Weights of a small transformer language model.
Architecture: rotary positions, biases.
Training: a variant of Muon for these matrices, 398M tokens, 6069 steps.
MLP neurons of a small language model. Each row is named by its layer, matrix (up: input weights) and neuron, and shows model dimensions 272-367. Each number is 128 + 24 x the weight over its row's rms, rounded and kept within 0 to 255. Numbers have three digits each.
After each neuron's rows, "fires on" lists the tokens most often at its 100 highest values on Wikipedia text that the model never trained on.

L2.up1520:168138115134138076091129094150138107098112117099101137157109090175117170092091128107151132134118134161099142121154145194085105093133154128177104084099126119109131114137139143123123129149114139113130150121111146168171161114148149192120092110109164100144101117093131144138126095102117131109
fires on: " Grand", " Cro", "arn", " equ", " Che", " inform"

L3.up1026:153103161119142139144115119120145127157135130114094097104116128164109065192120107083103177136119137139121124134132150129124131088153137140079114111136126121108122135079148112144135102137091148066102081132157148133127101147121096136135155094140121130122144149118112100133105136161115134124
fires on: "ist", "n", "v", "p", " dem"

L3.up485:100108100130150162171111137120145136115129133138153149117140140128110074120165136122123118142163167152122152135149108160084122120111105147113115148121115130168089104144126104126173135135148100118084145156126115157168123129111137169135136142107152078161191114138138147124151160153116087135
fires on: "h", "ass", "hed", "ok", "z", "az"

L7.up483:121123099150114151174095147141111142163126139142103114114147149131124134109108092116097153143117119103138112136126108163151155129139138137097117136111148149138148137151087089147129146087106153121110156126122156145157142129124144105112122121142108183146134118168171077148149106096143108148
fires on: " d", " D", "d", "-d", " (D", "D"

L6.up1047:118133116120138109093101161091131108133191162124114143133104139117181111121165107073135099122130117107144128161149105137155114127150144182133102092095137107091133122149118106142151114180132108123147142145142140121123093189115143177122102166130127123120114137110129127096120164125146129124
fires on: " th", "h", "th", "und", "ay", " Th"

L3.up915:111115140073115121102115117143098137078142133123161101098091127118136120143154143115110138125109095116130126105107100114096141114119134078139118139146132178160146133135127104121147170145129165143084114128104151120146117194130103142151138158140145143139103146131163155099160116144108136116
fires on: "\n ", " where", " until", " after", " when", " and"

L3.up453:141082108136155094179132140122130135117126095194193113142133111176100126102140123157100137141134122134124144112121124121140111137092099146095097127111123155132143107118144151144111111123160134099109110109110126107129140160128128088081146114139165101120139095170165099101145131125161159153
fires on: "al", "ical", "ive", "ary", "ic", "ation"

L2.up782:187136151128141167102101118177150162138136096145125098120066133151176133131114138118100106161136123121111122115153092156176115109158135117122150140125161150148146148155154122090129114159113145128097111089158123109079111108132113117131126102152099158149150171129083117144141140138119179148
fires on: " /", " =", " (born", " into", " end"

L3.up1213:106064128079086131151172117137148134130122129121186145134151147150163147121149142135136130096109139091134126137158146119150113135124115154122117128123102091098103149120141157097127127120147106063157084119102123119114121107131120156109141131154104110157141130115101096118107122157147176108
fires on: "ph", "ut", "n", "x"

L3.up110:113127104138117113115146077115161123106137139086121133123094112115148098153129106116138144143117160164112109159125134116101126126107130157104077182114108109137133148132133127093144179142149137128114140169107122166168137119136107171127126142129114142133157113101095136118158127125147152117
fires on: "h", " of", "ed", "z", "k"

L2.up146:090151125121130120082119067085151122141097133107155195119119097158130154110117101098126171130125137120127096142101118157088107120116103110108128103118149139103116122104102124124148111117133108155119129135145139123112129138166146097167148147161131144155121142150104108092114139106162145130
fires on: "g", "s", " th", "G", " Sk", "K"

L3.up199:117121112124173119152120099117135113147112143098128154132124156121140131160139114135094115118143086138162129129144142102080129148124152094089137137116151162137090146141116119099158118169126123103160121126123156070136127135116096113118109095155120153125076119158093081126106124129135158129
fires on: "ch", "b", "v", "g", "m"

L2.up1522:126114117085115112129138137138130131143143137111152193110137129143115109105155144140131122118128126122133140106137183123129134137157106112109094104099068131121131103103146078127141123153126101095102141114106171136140125135137138152091099103129193154099144136134132144137125167158165074116
fires on: "el", " radio", " expl", " Mill", "ill", " per"

L2.up861:113077152127098136155149085125093139103106134175078122134091137125109116131153142139181128145119141176129162118132111136144129136141136123133120122115122116112134117117139106145152133163066105108122199081089121162132112166145155114155130144124130145117160144178175157177120144127127081103
fires on: "ing", " made", " appear", " played", " scored", "s"

L2.up1356:142121155171156114151141165161121148187154150156170128130138129139101145129122172113099164113136101135139158055152150109119125111134165133157124122132098123133144102116098141064129159134134105136161104139125125138130169144126169144138124091137100132117163122094108181117150168162115154152
fires on: "s", "es", "ates", "ers", "ities", "les"

L3.up206:157095101126124147081099152182108095160150110139097129127113105108161142119155105075134122081140096125134183124096146149152139107130166129136089112079082118156116139152128099150150137152163145110089130128119123083136086136148145102163094115161124114129139166154118119067107129167158112113
fires on: "th", " its", "h", " Th", "ast"

L2.up414:121038153097131121175117147146105130137133112128121110142128085129136146142114142097146152097119098133137132125154120126141139129091137132178145151108127144139141110122112122105180115155148160112153119117157141118113136116147153119057093200120124170114122112143149169151141121074134138129
fires on: " C", "C", "-c", " form", " Loc", "c"

L3.up1090:155104165102123156135120129103104143147108129112145134106101119161126128133115153142121144122124156116145135159122126124160153096119107133116123143153122116086111132138082113153101099144124145092141112127105136124136160141110111101086112073139125143111141147095076155162176149158088183118
fires on: "em", " m", "p", "m", "n"

L2.up1388:160145186134115089128142130146133111140150143152129123197134095116119089135142129155148158143173089158144102137121124093120116142171120104131117158169082147150125132097119139110109130125061135127089184115142124193153105149102135125162115138103123110092147142133146070151165139126119130152
fires on: " al", " Al", " Mal", " El", "ol", " Sil"

L2.up12:118146179174099151125107128128123113116191111113069156151150114136108155089118159135129179141125164125127118122169150143126153128130118159086130163105125095099120099151189096098138123158131099103138117167118103110151143094101123084122109165122105119090114117130153159137128140107168154135
fires on: "ag", "ig", "ad", " Big", "og", " Rod"

L6.up1128:111122170124149149100156112087125098084116147137111123134112126139133127147148111107136134115074124166112158152119126126143101130106112108076149132116152141171105073149119135133093117101135159102163143152165149137114090107159110090134165123093096173120131132101132089141093110147120110146
fires on: " out", " a", "ed", "9"

L2.up64:112119158081138084141149114104118124101141110167107125101148111178132097096123110107137134144125139137097131147145118144089122155096082114108144180162071129111160121136158080143104110141099161168095137116136116141140094126052128144126128126098101153098120147122184124120129116107083104140
fires on: " al", "n"

L3.up267:119133107143139127159113087130102125119092121135139150145089103114109122127116101126092109165147104107119109153154125136110130115157108121144128147108078164141107150131113149109109112137171144100108141137130120098144133108122101122135138130150119155125152112144159161127130130159152128117
fires on: "v", "b", " for", "er", " to"

L2.up557:138125119113129148143096128149118123186104137108160124102122132164105141105127159146108089130136103083117131160141157168147171128094091138075125105111156109155124143141122106129166135125169129128132140107123132232130170123093139129170157102096111173105133132201107150145122143146129134139
fires on: "d", " dem", "D", "202"

L3.up305:118156111134120129133139109107118130134086103111111119132130111134107136149146092149127145176143107105105095137155113145132192137104122119120113120143095173118167158133130143072127140096136177105146124118130185167175117105090128163105109128102136171100121135120112083102111118140141128099
fires on: "b", "ed", "ir", "v"

L2.up1045:106132154117133145111121127148149115130152142137089126168120196107094105147147148094114144129139082126108159146141110153108111127150125165105126140104108133119123085154154131117124147148127137119113135101086151064133121135171094085144159129107139130129128092135121138146095121114101092128
fires on: " Br", " Bel", "amb", " Bur", " Bo", "b"

L3.up608:112134198168140096078129117166134111167120138128167153100147183107117120133139143123129146110105072119127175102115123135138106165117140074127119131111103116121110132121125148140132123121142113108117156131106108104153110104126136170190151129149100096128166117114093150140114122133098168148
fires on: "ans", "ers", "s", "ants", "ets", "ies"

L3.up1200:089138108142142112112115121139133099153114128136129117111106121119115127135132131135122123142120130136110087128094144111113126165136122131151117122110106098126109142103083135136142145131126124089127120145119111115115153140119115105106095123102200125106142125126113097124092146128165103143
fires on: "al", " information", "ow", " Top", "ard", "ar"

L6.up491:159166132128134116117134151114197120129110137102115136162141132147145172141097160135154083085141189097127108128075135146124112161137098067133111127119139104149151110084156153093166153078113124113110144155123141123139107150137144102100080122129127149097078183124101143126108113173147110124
fires on: " F", "f", " S", "id", " A"

L7.up1489:143152115137119123160143147092142129143161161108089163121098116140159132156132143074120154094140129113139135153096152127136144128124087136130129125147110153139128124079142097091150120099123114122086139125117163139081101171118151115126144125151112156109129150127139122118114133125129117104
fires on: "f", " F", "g", "one", " sp", "n"

L6.up1140:109108092165124129149076121155177117120099150159153119083133112162145095139176142183118120151118124120133160122151137139137163111133105141110093128124118136145129086134117136111174104152132174198108157107142119151126141098126148112110132079138149180106091125143147160144104130111142104134
fires on: "D", "ol", "d", "w", " Ok", "ic"

L7.up1438:151136131105140075139115163113150154127118152139136130136109115142152133127099078129119113086104137113114114108095127113137157104132078072146175139125115150104126135104154154110102115125197097160129167149121144137155133137118150092142133163139102164133123127119159128128152103142185100097
fires on: "al", "l", "ag", "f", "n", " F"

L2.up1467:154101097133127135123068166138166089106109127156108142154135111136096121131139123097169173109111113151117080068112132084105130144126125111137144101138158121130134120071067102113131146143153137105104152128139161121142142143098122160111132183121088116078120156109157102145102146088143121134
fires on: "ation", " play", "le", "O", "ed", "S"

L2.up964:104087128147126117127085119109120075125137143108140089120092174124140167086102152147196097185106142156152163150103079156133146130149104117112140073083138151099116116125163118123113123137158086105089142118094125117097128142124144164178108177128123147125199137150096085114143172091124155085
fires on: " =", " (born", " played", "pec", "osed", " made"

L3.up23:102134111142150189115120116095098125114124137115112136115124100094138180130164165103132108091151149163131116125118108112128115118132145160106135114103115121099152139153118105158139089121136133093148137122077131106108168100127123122088099128146136132141108111115117103144113134118143144113
fires on: "°", " m", " dis", " in", "is", "res"

L2.up1387:150094166127157130135137128125140133106107141112140146150113162147138143097138122107128078108158127104105095148164124124131136114088095133087099151095131125146122099144140098139088146139142144105139151092164101090075121116133091072134109102104145151159123127171070147177117166179140160135
fires on: " /", " part", " (born", "-", "–20", " cont"

L6.up175:118085094101135113115137137145116128159101151174093122154099146100144093141151099124165124116108140104114131118138145148119141119123152129124142119113124155137087171102172154072127131195130095116129143105189155139111160151138110115135101143128104116107074114128108116122115118135094131144
fires on: "w", "b", "r", "ch", "st", "sk"

L2.up429:144135133110114104103101143130141088108122148146139152104137104173097163145073117106141093135095174130174118152158144106091141098116116102146140132119098152122149105123107161112130090148129167179152108106172151112152111127134167157093131100104147098122112129140143115122152101124128118158
fires on: " ro", " equ", " inform", "qu", " init"

L3.up1292:168130092090122151113147130141123138140149136146112162128106104118095126158136113130108094155134131123136113127143106147173128104144133083109153117142161122157143126124039132135162129157115110073119132135135144080132134117118122150143150113154123121093181118129093136131180108153135095156
fires on: " of", " up", " down", " into", "in"

L3.up319:079126099115098133135145107102105128110124142146146102134131070103154119140106176159118120151129134146102162133127090127163147086128101134083171127192143108140129123116129192161144129131122128105114118123097119124118153148165150113110119118127125150100127127121113102136163147125145098151
fires on: " of", "al", "us", "em", "in", "ut"

L2.up303:122132127144119109142144097114194134093104113132145136153203148113129122108128117159144173153104124135165144133144159143135099126153185181176127122114117075141088113104119152127130150169113113130122104127142155142102123138104075082129134118131113144157153128130117089158124122132118118156
fires on: "oll", "oor", " Sar", " North", " Far"

L3.up239:088136111111099109130158075133128122106135103152129163131103123091122113130146157145088168093133137149080109108172131146122128088140112125162098135128147105134103084098165131145163125114074126112194105123126150124109117133124151112150155157130105160078160162141117132078096120152102127128
fires on: ":", "is", "ph", "at"

L2.up974:150116151154142140161070145121166130143168131138096093091147111125141129125138164134119115161133148091111114093176107113137166074148135118107096112089084139098141118112141134167140128146168106127117127088105153118163138115105145155133124140169120152079130103126104170132147121163111130157
fires on: " South", " North", " Western", " Mid", " Old", " young"

L2.up830:141103150127083129121167120119123118136119136121156145143151152186099131130106129102134143149122139113127137134163173127141086138122133123082125103089122137125124094100142143113175134138077113160117136172125098070176112110125103141129120118122151183133141159174132144170151118164150116123
fires on: "ell", "ict", "ill", " Mill", " sent", "ent"

L7.up664:113115156134123158118134150149130157147122075152154137154103133117153108112117115093105144111099106113093133107147162104129095142136093145147118144133117112150123134143135137103114161172111147125127110108125138122149144134129125157094095162118201119121137123152143121134144117105156145103
fires on: "o", " Cro", "c", "ol", "a", "ub"

L3.up252:125114112125075139110106126117144105149124160121127123144118191105103120155133089050152150135123123132131143158158111183097125083134110154143125127115182100102164096146139088091143140160159110128126100154133100182177101128121096109118146122114123161100100113165121097138101109177143155131
fires on: "und", "b", "h", "amb", "-d"